From a checkpoint of a small transformer trained on Wikipedia: MLP 320 GeGLU, rotary positions.
MLP neurons of a small language model. Each row is named by its layer, matrix (gate and up: input weights) and neuron, and shows model dimensions 96-223. Each number is 128 + 24 x the weight over its row's rms, rounded and kept within 0 to 255. Numbers have three digits each. A neuron's up and down rows have the sign that makes its largest values positive.
After each neuron's rows, "fires on" lists the tokens most often at its 100 highest values on Wikipedia text that the model never trained on. A number after a token or word is its count.

L4.gate208:141114090108122126140156127100114158138171129128094113160085094098093158140119158107102158156145116166123133093135131164048100113107129092141102120096132105098086138149123130145115117157138138116108153132126139180124171079125098126118072156136105135118112088112094134133112122129123087092143166113116127144105157149131162129124106120119144160124111130108123151154137098130098105120150
L4.up208:108135140101178139107116102154149115128095136144158154112115125141125107119140129114111138140142128139139154081113113147151087123110098104134160109168146141126151098122130132112160180180154168152146131117141092121168144125140137111098142130101106134123139130124114130185109144106141158113118127045106154098148128122177113180179122120117146161180124152140124142094101141107145147120097
fires on: "0" 14, " on" 12, "at" 9, "ing" 9, " there" 6, " China" 5

L5.gate244:124131127121127188179174124168120154144152112136095126140124128146129152115114175129117166162100114155108111136078082135116095086161130136089123115105119143125144132095105138137131136097134176112124152149138141145095179101136110148132136098149160150122147148152109162119088135091143120126126141136129144098138138115117096149139152115109067125152124109136142116142168104137111126120104
L5.up244:111144104107091125145155095137164150131134128134173095125146146181120122156108121133122122144090159146121092150142110090143115135115125142152129116111115172137134150121113104162190132112093102119157118109122139157105152120125130145127145172135137111101144137117093137184115093132178102133140097083141111126144117138163123167161148132097130132141120131169135123139134110081167102172101
fires on: "2" 23, "0" 20, "1" 11, "3" 10, "4" 8, "5" 5

L4.gate190:134117112132118145115100100168124153123112143105143102083135103103159116149114132183154130113126140109128083152077086146101153143137125150153129168093131107087143111159093116133115141078100100135125112099127127130069137128139126112134157090106170146100131133116110127110084100151154155191112106089141128121120121196126141098127113128155104131131094124121132102131148109172193162107110
L4.up190:137137163116152129131159113098121091153136131131144104125115176133106110156111121112111105136127143108156160100137119156106182103136108171139121105115145101098134117112146178144123111094135106146142123135105164127094161131165113119112147165111159110158157121123134077060081136146096141183102144130155109084152135155169125120089141134164138073096100139096141150133132114158165142154165
fires on: " " 61, " c" 23, "o" 9, " m" 4

L4.gate61:156138107162161112157118169088080165151135148129144166089138128120123129122115137143155130119116090139173107183110123151146102115159142119141116118137125140086105126156149090137180105156136119129110093102126120121104113112101127143118180125063128150164115121114184119133159110138162154104122128140104124141128127084155152145102115142118127139109079114127064126142124133128176110147151
L4.up61:137123154105094106136120157104120152127132115123190114094110109140100130155110167157086124146167091093156134128085105153125146166132142131106144076137159113128147105137150167144156081141136123126096124117142097146140134104079132101148096118143118172133132134098139108103139125150162169113122136140132134181175127111112136130131113176146130113145063135155127122127140168125159097141140
fires on: " |" 25, "s" 21, " and" 13, "-" 11

L4.gate237:094121113144127122118111146132066099126110076152136078122159108145170120136113161146113181146135081153124107108121158119151108094075167107118138140152113124173137097105159188132110124131136125118123134098149154164156109112129136157136134123140144112141115144132098127134087110158107086111134110147100152161128148075123137129175123129093158123108154142130131121115127135132104153091091
L4.up237:114073146095158100088119103122093150106127093134122116120169130134119117131137127104123143115156107127139140126159159167129079119114131100144104121139098117136124153142175119171106099128125105111074112120113138158126103133141141142108104120115140139126140122129135111150124097101097060143148131173138164109094144088110149119161130125111109112098100139119144120182125149116094148085151
fires on: " |" 72, " /" 5, "est" 4

L4.gate227:085168121157108083178173130115117174120116130139122140134128124151148123098094147119139082120106138095124106148105128125104150114110137157116133117148122124117099097138150155142081138100115087169164129115145153150124072126114104184166084132113117170107090132120122123130137110182121098121114125119138142132176112124172133127125171128102129099106123117175130113154165166175087156123136
L4.up227:123133102127122139144186111128132124112104127123111118116120153187099131116147175131156143151142094167135153122131087125132176052100100131149141122132074117108124100120154116118145116123132112173073158122099145096159104091142093151137109124080130103151160124127105113109136134170056107152126128122152155140097121107146129128140144099127136125130139120141102094090101148119155133080130
fires on: " L" 27, "m" 16, " (" 12, " |" 10, " other" 10

L6.gate272:072142117121183156138123177118110106163091156098110165090108093176152122112130103103106167137151131141167110127106150130128132124182168123124096105106121141095094148117091117125136145118137158139100093132129126129136136153080145115105155106146131156106109121119100135147123125143095115140118149106140071137145185134126115166087144122093062125135144141113176148134150109123140110144140
L6.up272:144105087146092148148163150126144128145158122100158154166081150073138140119158107144098126110105163128138135146122164141094126071068135149129138124104139156144131130137106142102145150133117109136136137124121155126129188121126110130168125111147134093108108147131139170084141133144135131135072138077142134123119140142149171139132127111113112129155157141100139105117123158074173149079179
fires on: "2" 16, "4" 15, "6" 12, " " 9, "9" 7, "1" 6

L4.gate263:137104095126100128134137121105122124144103130137128147123131077161103127131132153131146106113096157131129126102122178141090101162055116166111081133150134133184108121115117156120141107141126145111129095108105106139111117138129093107130153081137153124114142119161089111122134151132145098145103097164159092137135126086114136158151185110105127152174160131086127129099116123150147081098110
L4.up263:141134052127112099139130137118083128146138173132130103112093134123182166128079141139158108141144121121089062110160160132143143156144105151119118136129099098121110149125139149169134138114108103144125124110114095123130113110101143095174084152193170164088130129129151120099169096154086089147100118117166158161121151088141098164163165145135114102148148137145178115107107103133111133116101
fires on: " |" 43, "-" 9, ":" 8, " /" 8, " League" 7, ";" 5

L6.gate131:116145178130138131084091144165091106149163118153139123111182128131177126123171150144128132131135083144149127115078142159158159104111139132101115091145120153144115102126101112157117173148121136131071140172114133133104099117110141146151115135135130157138107149160144134109124169089141130085122148149138129125135124095073192126141163141122116160111130107126152123138171127166105116111150
L6.up131:157127149175112139109121103158119114125122126149136082115102160141093127149125167117156095148138113148143132151092108101082140089111115129121175132132149087124137120123130157133115105138142134087147116143161134159140134082151161134131140045079096127152146143100152117135143133143122110110134110152175165166103133121137119141151101155138112091138128137118160099075090143104153117107085
fires on: " |" 21, " (" 16, "'" 8, "er" 6

L6.gate253:154107166166115110136094138139101130172086140144188128121128098156083160115094134183132095159128116123144089129129150140172124143148088145108167110127093163091150118107079138133126111139161135137133124101106133162112120102097101114121121123161092122098096162137137136137144073104130111133136159152104145193114109106090134114157130115088144151123158142128082122139080146138156153145152
L6.up253:104110168126090123166143147114109160126114111108176120133099131164077126121123117159102127134079139087129185143170135120095112155129120109122080132119112101114137128150127146092071075103161144153132123124129146140120139124092118116132144097124146147150119172126141110151136113137101111113122092176116140168126112149097123150138131135101117152132136114097096150129066158116138128138110
fires on: "-" 26, " |" 16, " was" 15, " (" 5, "\n" 5, ";" 4

L6.gate61:099141149058149119103092125133106136116130127099175117111153085103145141121132174113136129140136117096103104120100143128093136093132137136148128111138100114113161155120154157155084085092077142099126109104098127141119128146103123152165131110125102114136124176139108121106082113126115119099093126135100084146127118130114141085137144108119134146143126140078151149119157128105155131126098
L6.up61:102112194103134137156152160138087141170129118141166148123127133155134132096115117122145113173140174147106120158125111150144102104131123159140113156129102128130130095124141162131125155123177152091135134190140162143139114165168134156106136101111124101102154124136164126117092105130185156112100125202100097094121094146120154105113127114135125127132108075129150164143142141136144133120123
fires on: "-" 83, " " 8

L6.gate173:120082118135176087117115112131122126095144163154122106156115109125069131164162120125154116120105147162123139124120105132123127114095107126128130155106186131120134114095123136058127139147126098099108128107117140170142150124150119141085140089099153109095159148150167133129118141113097132116101085127066182134165160118114135152173157109150137100101117110114139177109130099128117145130140
L6.up173:096130105156157181143120116142150147146123159077106113125095081143107136120127117102139138105146121098111150122180128142111100114091118186168154140103161126127110127113142167141093146108130123139128145144122135133145142174115085112140145085130114121164171125121123108158186127150113101116136117109140108141084110088110097128171119137183113139137116113175112116098129132116139135105157
fires on: "s" 21, "F" 20, " —" 13, " and" 7, "res" 6

L5.gate212:151130083147168081114125159147147143152120098121125078199100128143119097125102094138135119126135144124129085118090093146137158117139095133106126087121141100120083122143135159135123129087139143140102160141112151142124154147130161166121166084129174164086138122141090116131122115141111148131142096118075113163139155150128135117099141145132105098156143187082124160141106141167139143120075
L5.up212:115114190153121166110137109121118113122131168113138108092111174132153128145108132148100118185154131077130100136114117142139180194102152158114142148127103104134196164141096093089130121133113115106146126135105154101092140151139109125093162108130112159120094179147153117125153098119085135139141153166152136114130148118110128129133114108128130136119077108120150128177106124153105125145103
fires on: "ed" 41, "d" 23, " later" 9

L4.gate114:120074135113128083148127119127162120116087126149153105135147102132130104123135108139139112099069143110146158131129147157091127146157170143149113122103136144146126098091120144130135138133125118157131168143113160081086113142112108127157076147075107129117132102114104105112138092108090119141104135106107135127107115116159094083175167116146109129150148054110072113157110128155130119122100
L4.up114:129121098086109148165114122127119096121098114152128124141119117091160125146126113105139136134104114103100146127162101138164147135130091133131100150110158115100161124126167150141135158126137109143165081152134070106118109123149092164114108122128123123136123087116141103184135092120088098108116147159087111142105161083109122143133103109159096134118125134106087115101129106146072137158063
fires on: "d" 51, " D" 38, "C" 6

L5.gate183:116070099125138163140154161089104146133165096117126120152152087122115125106147150130114111118133121204103093097150129106097133153130134116142108144131130134098126156139125135191082138156119107118118126146130095174101145118106125122158096114151096097153124095150106193132111124141139102092132134143133108152111122134125148133109096124148145159112114136131124103143136082160108125135158
L5.up183:124151138100100121097135085106146145097129125119152172137147120140168108149158132164132148116115148155152148129143103090101107108161084100122166112132112151124158130124138146148093181131159114121130107137161122084130138142156149163117146106114097098141154134123138150149100157114118129134089139122106103100160104158178073156095108112142135108173136179138129101107079132097143170106120
fires on: " one" 48, "0" 33, " One" 5

L6.gate121:123120116080192167155117084126132094152087127129149123152139105131119154147139167125136112098106133134175132152142132112113080132189144148141130085150163148146110095146158126137113155115124123170128157131108138093145160122176127163147134139122162190095133101078100085151134165147099086111087094132104130117141091149091141165115162139136121146103144108116113137112150106156088106100143
L6.up121:154111145100110106122129162190144110166104131130162093129139092176089124133124089118151071116091150131145130114117167117167159102131125126154145150121131132108105148096157167136128150079136156148136130124112102118141100156156115151102118112104147146141140111103116132134130091146107149164156104126113150136137094117150108163136151141179101126148128128117103124083154116091138174162110
fires on: "ed" 21, "°" 12, "″" 12, "d" 5, ")" 4

L4.gate133:135162146137112133119084154136190138186113127087147116087157117131148094126125120154116118146115161091119156154127127144097142170110104126130155147123110105167139152157128171084130133137133102127105117154166149145108114079112125144110108123121133134147153117136140091111168075077082139135114123164115140127127104136153106152103135091106180130123133118123163124094152148145166152093107
L4.up133:111131139142137125154131127095100144127121137116130137121127104118114135138111196141077128156108099169164128153123144104137144164128147137116135151151073144120118071148140153159093137122150122109133156129133085125114037109139114129139147123115106088112112114104128107161132145116086125113119068141115113162136138127154149102108123088127156132126176135088134154116112134148124120131123
fires on: "e" 76, "ion" 5, " Ho" 4

L6.gate116:105147118120135131107147079088111117148149160154169150159120128140146146146138159107121139132120118127143113099096139102132108122138120152145117132131105123126157116109122149167074121157112145118161172085139145092114138105138121152170161142135116136164146125129129096107135063162136122102166086153141154126142081109140110151114089125157137170125130127098118124156119154111142127082129
L6.up116:110146137065148158145143120086114145150158090129132121147088160121113139100147130143089105118127133099107079155117141091110144154101141130128136147116132145117089108113155118126076149140154170112141126095134116103152149157188152111146145106070155123065131119119150101125129131129115147093130132107132161128082087175091128185129109117157131120103142124166126125140117103103138140140125
fires on: "°" 34, " |" 20, " " 6, "-" 5, "′" 4

L4.gate131:136143076124147148075149164113124112119158137138155178130151131129076116119126107115178140135106129087148105110123198159124142157118134142143161132103087086170143127122161134138117143143106128100104116108128132146143120119107166100132107145151150144128133130169107112089126101135130120126125141178115156142138135133095105128143097101093140148117128118163121107104077145119143087119144
L4.up131:102142160083122153139124077125130104141126119173124133133138122140197144165135155116141128129149096117158149132139118157104115127145124072145100101170116132095143156084153145122146119131121179108116136118106128129100127091110091122155122159134160149103107119157167143145147094189147147130149130152135136114149079138164143140129127115107124129155148116113167147155175107118077105126120
fires on: ":" 27, " /" 21, "-" 13, " |" 6, "vic" 6, "ric" 6

L4.gate253:105157144179144131110128134166140139151153114096158110134149132117110100119144155131119093138168140116163146160099116155081090146155101157162144107123155101104151120140125152130151169106167181103081112167129103141132149127117119138119121125113129095130133206087121111139125112131126159143140151164138080176111095138175122126121170124116138148142086205122133141130138120109188124156138
L4.up253:120132142168125137133134141137106087147107154125099119153104125127124122134130084122120124119132145127105098164147066149094110137139129152151099074099131073093114088140122101162115117119094149086154112136074123128140136154127110154124163109114118082136156128102151096126104130142194117160165139160152142105112120140152152157096127147108100141128118159112130094144088142128160110122133
fires on: " co" 55, " sub" 13, " post" 11, " disc" 6, " self" 5

L5.gate160:131166120123150136097097125146122136149157110128156148108158117127128105186132131134129105148107084100149134079142131138102118109143111142183089121109153161136152170176131117177122121111133112109130157142108119139088160178135138113142171176155101100111174134126130134096147121097151128141130144127090095153140160129066102123124096153137136170132151144121116149103109124120130120076152
L5.up160:170104141179147148119138133128120132121127153179137176125149120174144075163153154134111148129123107104103102143118117076137073135095113160161079150169178151148097176115127124144145138130163108153138139112114115174128111212128152148124106145140099140100144152125132145154158140123088118103160118154117125147099161131104135096129146123168115113156094119147079117112134134134143124133114
fires on: "s" 19, "er" 18, "el" 8, "É" 7, "é" 7, " her" 7

L5.gate278:134144096133153147131133126126128099077142126094117124126155124101151154144152126135115112125165097151151119141091118158121134169151120120143181109155122124148097128088084135161123156140091103178115143123072127120037101152104123143116192124138121146143162113130136113110150107165083146158107154144149154126125148116122135141117116119154101075109125206125156120101142114132094165136132
L5.up278:137136133134118101138129149115118122111126110129126127112122109088104141152112130089147058113109122124130077110130122089126137165142164110103124127163133128096092136187152126128130103126135142130130150124133127112118100132183102133152160109137126126152115138117097173159110088127112117141067147134122113072102107137112180107101080141098121090130080147150169111102094121134113118106144
fires on: " " 87, " p" 4

L4.gate313:082117133137110132140146106108107140061133152131134161100173117117123119108099151120097101131145090112134117184117116160108132160093150124119086094138130108108095115162111144122150134131136128128089154115122137132116119202131083156157139119116128136159187107150163121105165146139157143151143155113088092141105134122179138142164124144130124114137155143153122156103170130110133147116158
L4.up313:134083165143101074127117133099095127110107147142144157135104120151146145127149131132063143145081140169137130105154131068110134160161136113087052154133140111106124153116153126136110150117153149148131118134128174110120119131152124134149109133121121125086120161107095119097127162107121141140168108108147122094089141099168133120107140146123118126175119113139107131147113171139090128161130
fires on: " over" 19, "s" 14, "un" 13, " up" 12, " under" 9

L5.gate158:128150132132110158144118115121108113082115124105105137154137142134107176135133158140141129160144134141125154176141149121160111120105117149154158132123120117136086180121104117146125135103114126165083122119062136140160128087096135097145130088123133180143155117141174122143154106129123131135145060148138162146131134153137125119155109170132109108130106086124130093114084083136159155120106
L5.up158:108065126140126105152122138150161181184141103128112183165114149156134130107108144129086159122120135141112109115145138101134154131134171149127123096118141126126138174116114146107080124170116130155199167143163116081142157118119122135152094127125112124164127117148122116128135180140157123139100126144124145126124106156127129145125117063144152105088083087119125144081166166157152149115128
fires on: " A" 40, " Me" 26, " Em" 8, " Per" 7, " Or" 5

L5.gate153:152092146108147147112113100123121119124174155155165143141150116120121123109160153137125130101169102154166137144104140131109108140110097150113116134091135103123146149137150147153126086147120133128095132071126105138117105135137122116112143115143142101097121111102081092125152111154125132107162159173149095129099099100132157100073111151171111121168075072106128086156091097121114112078136
L5.up153:114126146105129118118126125095110099125103142097112150164115112154133144142068131109123138095114118121126088140134162099157093140082124140090124106132119094172115098117142150118154123154142122139125153100132145094148126138092175131105193165127174115154105098096120112160096121122147147091106133125106096108107130108080134109097171130089141122095142098115132117175123111134110122118157
fires on: " /" 23, " |" 23, "-" 8, "/" 7, "9" 5

L5.gate266:124118132138137148166103164116143120114148101129122119104199171134096131124104181134099099152127134159184106085160123145093104106152123133107146100071110116124133099121136147162125146116147145143057197150130097152117108119107129113092104137118104170117115137138143106152128161121170117135158127074116139083097105111210093131125116134112158152108123126124066134126130113088155124102114
L5.up266:136116127109129126230080115140120129129134094124101103095111118138092124152155168110152089146093132084044142168132130129105140136116112154144107140131109121149128126142164157149165137095133123118101155100121122105130133119134112132123114090119102106102130118081110077111116113183164129134141133125135133102110052073125139174117088127117170163093109125120114133135136089119093142124124
fires on: " at" 22, " gr" 14, " attended" 12, "st" 8, " that" 8, ":" 7

L4.gate281:082070096131148133145134161144106125122122153126134125106131139111135090119131143141115116136133150125124148086185194139118080099085129119131143145190125121093154088131115156101140154118143149125137163089168116137129146130103122155153138100088108156139069128141123113122139125094134096082151137117132090158113136092119122151144155090154122159104108146118080113161119163118162163115120
L4.up281:126108105147097124138169104114126115109160120143113126139151151145146108089118116157132145113117113130107113171144138170089153156090141093116131067135120128102142133122080156140114139109090139126124122172148114128158118153123151135160152089157133162083115124105160155114126102128122126113099156130150114173123141100124069171096125107110120155150143126155145099186106140118138128116115
fires on: " |" 44, "le" 8, "0" 7, "th" 5, " a" 4, "-" 4

L5.gate219:117106147153116108136132144128152183130155129150090162143129166129163151104104102171140156140122166094064127122133143156130113141139119152122100125105123114138131157149130139119128104077106130101157138116096181114125099157112151100160133153124113120119140103150127100129126153085112129088113099119103128172163121127151109109102130087130145131139125138113160085108133152119167174132132
L5.up219:161147143169135113118164128164135135104165118138112133124112086139137099145084155154119113134130135103112126078123146104122122064122118093131122096123120107155146143105154154113134078116144062126132098158118104084157148057145098133137103118128111137132116143124117151119138138110120150146113122112122132171123126146117161141147173084135145180125102151153105132128152137090125080133108
fires on: "a" 26, " Se" 17, " Nor" 7, "sa" 5, "i" 5

L5.gate173:135109115141106103164086139087163142124112128136133167125087143174101157153162158141136098115065118119145109098148138166110150133116097106100126121139137126123146114148142108162116156147135163094170168121109166134107129129131093117142102140135106142086147119094080152091107117110154122113163114141117144155096082123132101151151161114167151120110130151076141090139117155094155119144103
L5.up173:110149105142137147178128108112118163158125086112164126095138114091099137125104087120136163124101116074142119142128138111171166118104110134101114150071112167160149128144158128117140118121126126112094160145128120127116109138185123093100086108159114115116165073107154091180164139149098148145153109114094112090132123121130122146153146108119144100119134128161140098100124114125105120160111
fires on: " at" 35, " attended" 11, " from" 7, " PhD" 5, " a" 5, " |" 4

L4.gate176:142141143071129105132060106154107128131134121126128128112103151112104181085104128135148126134113135130116128075106109115140102105120127144135118149089129123081137098133129072117118110098179143106101125117136147144141171144146123139136136092151105126107105140166144133137187080083170136110131134134124143123145096116104169108146099138109142091128164168087166117097141120127122128133096
L4.up176:154118147103111113118141125123125167100176144133120064106174162118128120086113146144110101140160191100191157139153153137101137153146141110099126144111135117169103141137143169142118109171170159105112102111150121135111121165110133100114127132123136142120130085118098129114116149122148126098145112084136123125116174141124094091134131155151102144156150181139110130142112140117160127122149
fires on: "s" 33, "e" 14, "on" 8, "n" 7

L5.gate223:152124094148167154114083112158131127182124105159120119098148115125126113108127144124161103155142148068161140132140111153151143113123127141149154111127115088183140134161140099123118116149070152126112120098096101136114109154153094151117174107184131141096139163089152115118121150109145103120138160139171145083132123089145160128097117147134143115099157141080096135112151089148109152150086
L5.up223:146130117143182117134120112116105097103081101132136162115129128089163087102140155162146133158113121081099133068153129121113146132095124159130160136142117085166139137136106115122112115120149143152100142118126136104063117121140116117123154106140079148105135151141139168158113146125109119125144129125118167099120158140147157142123132117091089115109123125111107123092128113157097196136104
fires on: " " 65, " re" 5, "ed" 4

L6.gate222:144077131140089100154116103093150128116107087155114146173168096130074155138108120147175126146139165112130143164125149150138159120112165124101160099122119058121134159151108141140134151099122128108115172134131119129189098112117133164101136130177119100135165106141142126132167143185121130096154148154127139099177137109151133168108127135123142101131140194095135105093156118100117176112147
L6.up222:142148168088137161133128132131142130118144135126127160132138129130140077112124114090082129153115094169134135146142153139132143140125155152121122109139141063129112181165149105112123106079141124080097140141123151110169118148110111177163097104094091117110135106140132119084120143100170096126172156117142098152125111157135182164096137143107083098138173099118120101150108102104141132132132
fires on: " re" 26, " dis" 18, " Re" 11, "Re" 7

L6.gate2:133163089147091116137161100117137122149104130147089074162138120119066103128110119120128146103111114101143113141107085171130110173086161151127133116113173126141072165099129110111086172130134122078149112130133168145110112121120135104098123132131129102195142099140117152154111117123194122131159173094164127161147115104143149153163130146132173168133127148125140090112065156118139122114119
L6.up2:141108161152111130163099125125166152157107155134139085048166141124105101131123096146090123103162103146099126152127107127108135164132113130134144088131144170153157142119120123112121202092195132115148119135098158109150128110090090129163090155149105147086115136132095117149119105101105126084076112098112131138158102148104103136162108130111109141149147132126124159132118152137068102100122
fires on: "." 29, " under" 25, " by" 11, " Al" 9, " of" 8, ":" 5

L4.gate180:163167106137117120191097118150126188162132117108141127148152097151157145096134109087090132166124136108164132109129114127104141123180126118152140152146142112058117127127065169112101131167104095140128098140137137134073134122139104167133152147132133132104118149101112139152116097065151156126122106135107092162137155112093136147106156150140136169110161142104133133107119091120161132114125
L4.up180:104154136173115171154158113106097126140128126164136171151128106101152104101115132128131142098093146141120125116106103160114130091120131134196095120133131156122173127130114140166096126118108108081140084144116170168147101121168107120123122144106113121095123081104136127094119079128110151107135128094134142125131137143105097101106126130119126203090108136148154126112108141095128141118111
fires on: "g" 32, "ga" 15, " Mu" 7, "t" 7

L5.gate135:122153129097119150111114127116133106159124095129143157070132146113143088109117150142122136166122133150133098084106145137080180108104117112113149154183101105138128156096140152091131119140097148155105113104144175119130125090088133093128178135151124106132176145170146109145138135129115125072174100130153105135147145117072092167124093099117156094123140104163153136111126099117160121158145
L5.up135:124142150128126128138122146133110124099134100148132132103136156106133096137120136137128123123108083142154105065106146144115142120055062127120135106141085130141130149133147171144122165102112116152097074114104166149156141081118160121156143131145117120139118149177154133155108125113104119080167132165110112103145098142110105138155155092120083125105108106138165108109090116134197145117108
fires on: "fi" 35, " Fi" 12, " |" 12, "lu" 10, " Fe" 8

L6.gate45:133142128139131138112123143164141138126083130127161139094133069131149129137160127147104154134139132081100115159123130133128073092178127135117127158165073094101095172127163103144114137113124139131144155121128135155119131128111091158137136140106090098100083143100096141122118135105147141106145158102081127133130134137166121159125160075151089163106140088114145127079104110131179140119145
L6.up45:152140097099140092158139133136120122104154111124169138123175125055125132143175098110101143127118117132127146140141158129137162119116140112151093149140138152133102102132159122137156139127132131125135125118111146155110164097153125144152096185126101195166141093153089121131137096145132141155073141115128142079128147137111160116156109124130132155163118122109142110123118114133146100153144
fires on: "-" 43, " over" 11, "s" 10, " country" 8, "and" 5

L5.gate185:104106108156169141147155188113103151096135109133100132099119161149110125122124111114119132122120156099132191114094143098146117113176152118150107126142118114117125123108136161145137131113081140127135079136130160172136124142091131157146091122098135131133128183112091145118085133078139117080137081158173109117125159097135156105134143154124097138137132132113120156128133130138160096147164
L5.up185:139139106106136161068097134116158077139138160149132136140157177159120151115119126154099096129156100132117127139122093113109140137119099121134090125099134147101106162142128065124141159101115122143136119133105110110136108156119120073133149136113121083110151130119075094089112128112122156125110103109179092126116145115090140136121145154125111135127120103094132111161114123100144153161157
fires on: "1" 13, " until" 12, " to" 11, "0" 11, " late" 6, "–" 4

L6.gate276:155181130100109111143131106159140113147124150118115167113126119136085148115138124127159128178166147095156140094080138173123126134113107151196138129110103143135091147149081170094109148124114109086129135079093136103137136117150131133124163103121160122170130128164122097115146123113088136117156116092119138149132127096118108120141152148134156101135119116139146102144128124158137068108118
L6.up276:156151095147090128145124079113167134131117113130131093129114145115090086089117118142125141115083114100128100127126135174132194154152102088118134165186118115122124185129163126143127096125160174141117140137131125104083107136127116133128121116141136187136136144108144131078143108130158081105099114050156120130104121152092156115134133107149149088151112117124136110183152156123118137116151
fires on: " S" 37, " of" 8, " by" 7, " Po" 6, " to" 6, " known" 5

L4.gate144:103120134164113122125122108137132095163093149101101154116124126151145150110094118105123120132147153114118162120112160126155092163130151192102132128123144135122113108133127122136146145103127088127121128149112123146090061165110137162135137099160136114152117190109108131118122120121103090146124117156108139164158097153122160173156118126115130136110138104152115128147087137169099107115159
L4.up144:120134095133161138125140141134124117129124134148147106129124146169169131124094128125122098112133130123137109176119149100106142132097141160164120120114110168107122114084152149133084077140122138117140146099159089095122118125154114121151129145094126094101117090125114098130121103104112139142120153122129155157125132077169105106117121133092107118101124163126167157131090125138183170158129
fires on: " |" 88, ";" 7

L6.gate82:108130123131097147119104091116128117147127156166169129137145153089136121124152134100129175124121139119143107161125148157135105142150100165128120149125076156092122112130156136185139110149100132156085117146088116121109133104126133115100181114140125108090114142112114121108146123110145118123107120103121094144102157146119104122142114135175075127109102116136137149101120105155107148065113
L6.up82:100134108102155115107138123142114145129161120092119153093169134139110109123148149125155104135097106118150195137147141153126117127131140083120138133140124174105121120107137123176085095124127150129149121099099130114106112132122173135141164158149073117139173152121162127085142149143107124130142104149131169136100146106125112137118110161168110135125146114129191129182129145137126118144139
fires on: "s" 76, "st" 16

L6.gate261:113132129075148145139137127150151098134142118103184180124128108149148100073087165143134095081104097098147161134155140152112149138145111154104124126092129104093107176118113135100134144094109108151120130127141127127142170117156081099146182121140110154156125163155146133141086160148104095181119109111159134144115145128119147151118106150105119119101140152150152175123105126088134150169112
L6.up261:101131081133125118115144133172153131147121099082143122127126127134123131073106150117139144137103142126140132124199127117114118108146080147127130110104143126128100158088166152133118123104107141153138106149139115109116170103150128104128113137109156123102133116116134141122135136134144135127101135127103126120127147162130105154105126122109123110152107146178132107129133121142146106166121
fires on: "0" 30, "3" 15, "1" 10, "4" 10, "2" 7, " most" 7

L6.gate200:110179115135156142102108131136173135157153144107131154109101067126129084106114133130125125154096136130125143135113142126107146176155118118128108108157127103162155127127131141131153117151123111148140181113148178116103169137132097141145159129123126165165104169142119083121120177094157140128148131080142107100121156108142139148153099123119122118115108138131091121146130097133135125144133
L6.up200:125167094119115107122130117095133123161165107140123189118136131134127096134115138112145125154133151144087101149114126165089135160125108116103121123138129097138141109130161120150133100109071133090119151153120118146090189095166123133144141149131133092165120121125126133131127160108155155146092134169100134110138153144151157118113167146164140147136116129131109124127142141131136195141160
fires on: " of" 35, " all" 11, "ed" 5, "d" 5, " to" 5

L4.gate143:149113122149112093146114100162129138154146129145186149140128119119134140139149154189127075153096128154133154180161135146134149156102115156095148101098124108117155104139172135092150084122107096120098091132111163105076082122112100117128106116151169134168142140122123121138142114114153115090152111163126131132128133104142089167133138124147168099147147132118120136135128152140150116119106
L4.up143:091139104132091111133146141109127075163123115129141143143101129141165117167091109153156174166120111141151165114162109130146104137144135113102100122142126131105145142090157131125154162117096156126110134109105116108157180106146112133165166152137121132106116146183108131097105105141137117113122158143140172113116072129170134123146130125135158151109120137120176110138147108180122079170110
fires on: " |" 49, "-" 19, ":" 14, " U" 8, "\n" 7

L4.gate153:122120166147116116156121127155091161097119135118130137165067058113144130112088134180148112143084110137125130151115137127124114141096130173123123153137142155080151153086168116124172130113133135125126105111139093142109119123124141144118159162091145105123129106112130103136155103160150139151115104143068110145148076107114144147154144106133100065130142115133115128094060125141170117119074
L4.up153:083100137150141103151102133170156157135113108139076120159129108133103152120135122192159117151118137128116118109159114113114161097146160089155104115130133177108139099132107150137148090137142134106112097117153112144149141109133125170156141124099136107141136164114107133101094161117138155158110147139079150180084181163092115140129129119099134104097108118129163121104115099164147104157156
fires on: "-" 70, "/" 13, "–" 5, "s" 4

L5.gate189:088115169132127111127107105167150137134104091147137144112115103114151147138151140143120086113128142161095112114133153188107106155169158134126069113133154145082148100109133131151109135096137101141139116115090108134110147104158122121091113161148085068115159117125111158156124106109116101134153150098125116164112096135129181116129096116132102177102159117121123113142109128161067146081151
L5.up189:117124157111122122132127166121114132151146119136108149115137120103160096180149153142121127139146133145097128113132121137134107150129139113139078161175159178124153088144139137065151080123119103151124147142153135170140124140157135114125104086142150141122163158132138171159178131168178105124129104113123095127126097169112118088117092125154154134163124174142147108124108114158106079126128
fires on: "s" 18, "an" 17, "'" 13, "ir" 10, "en" 7, "el" 5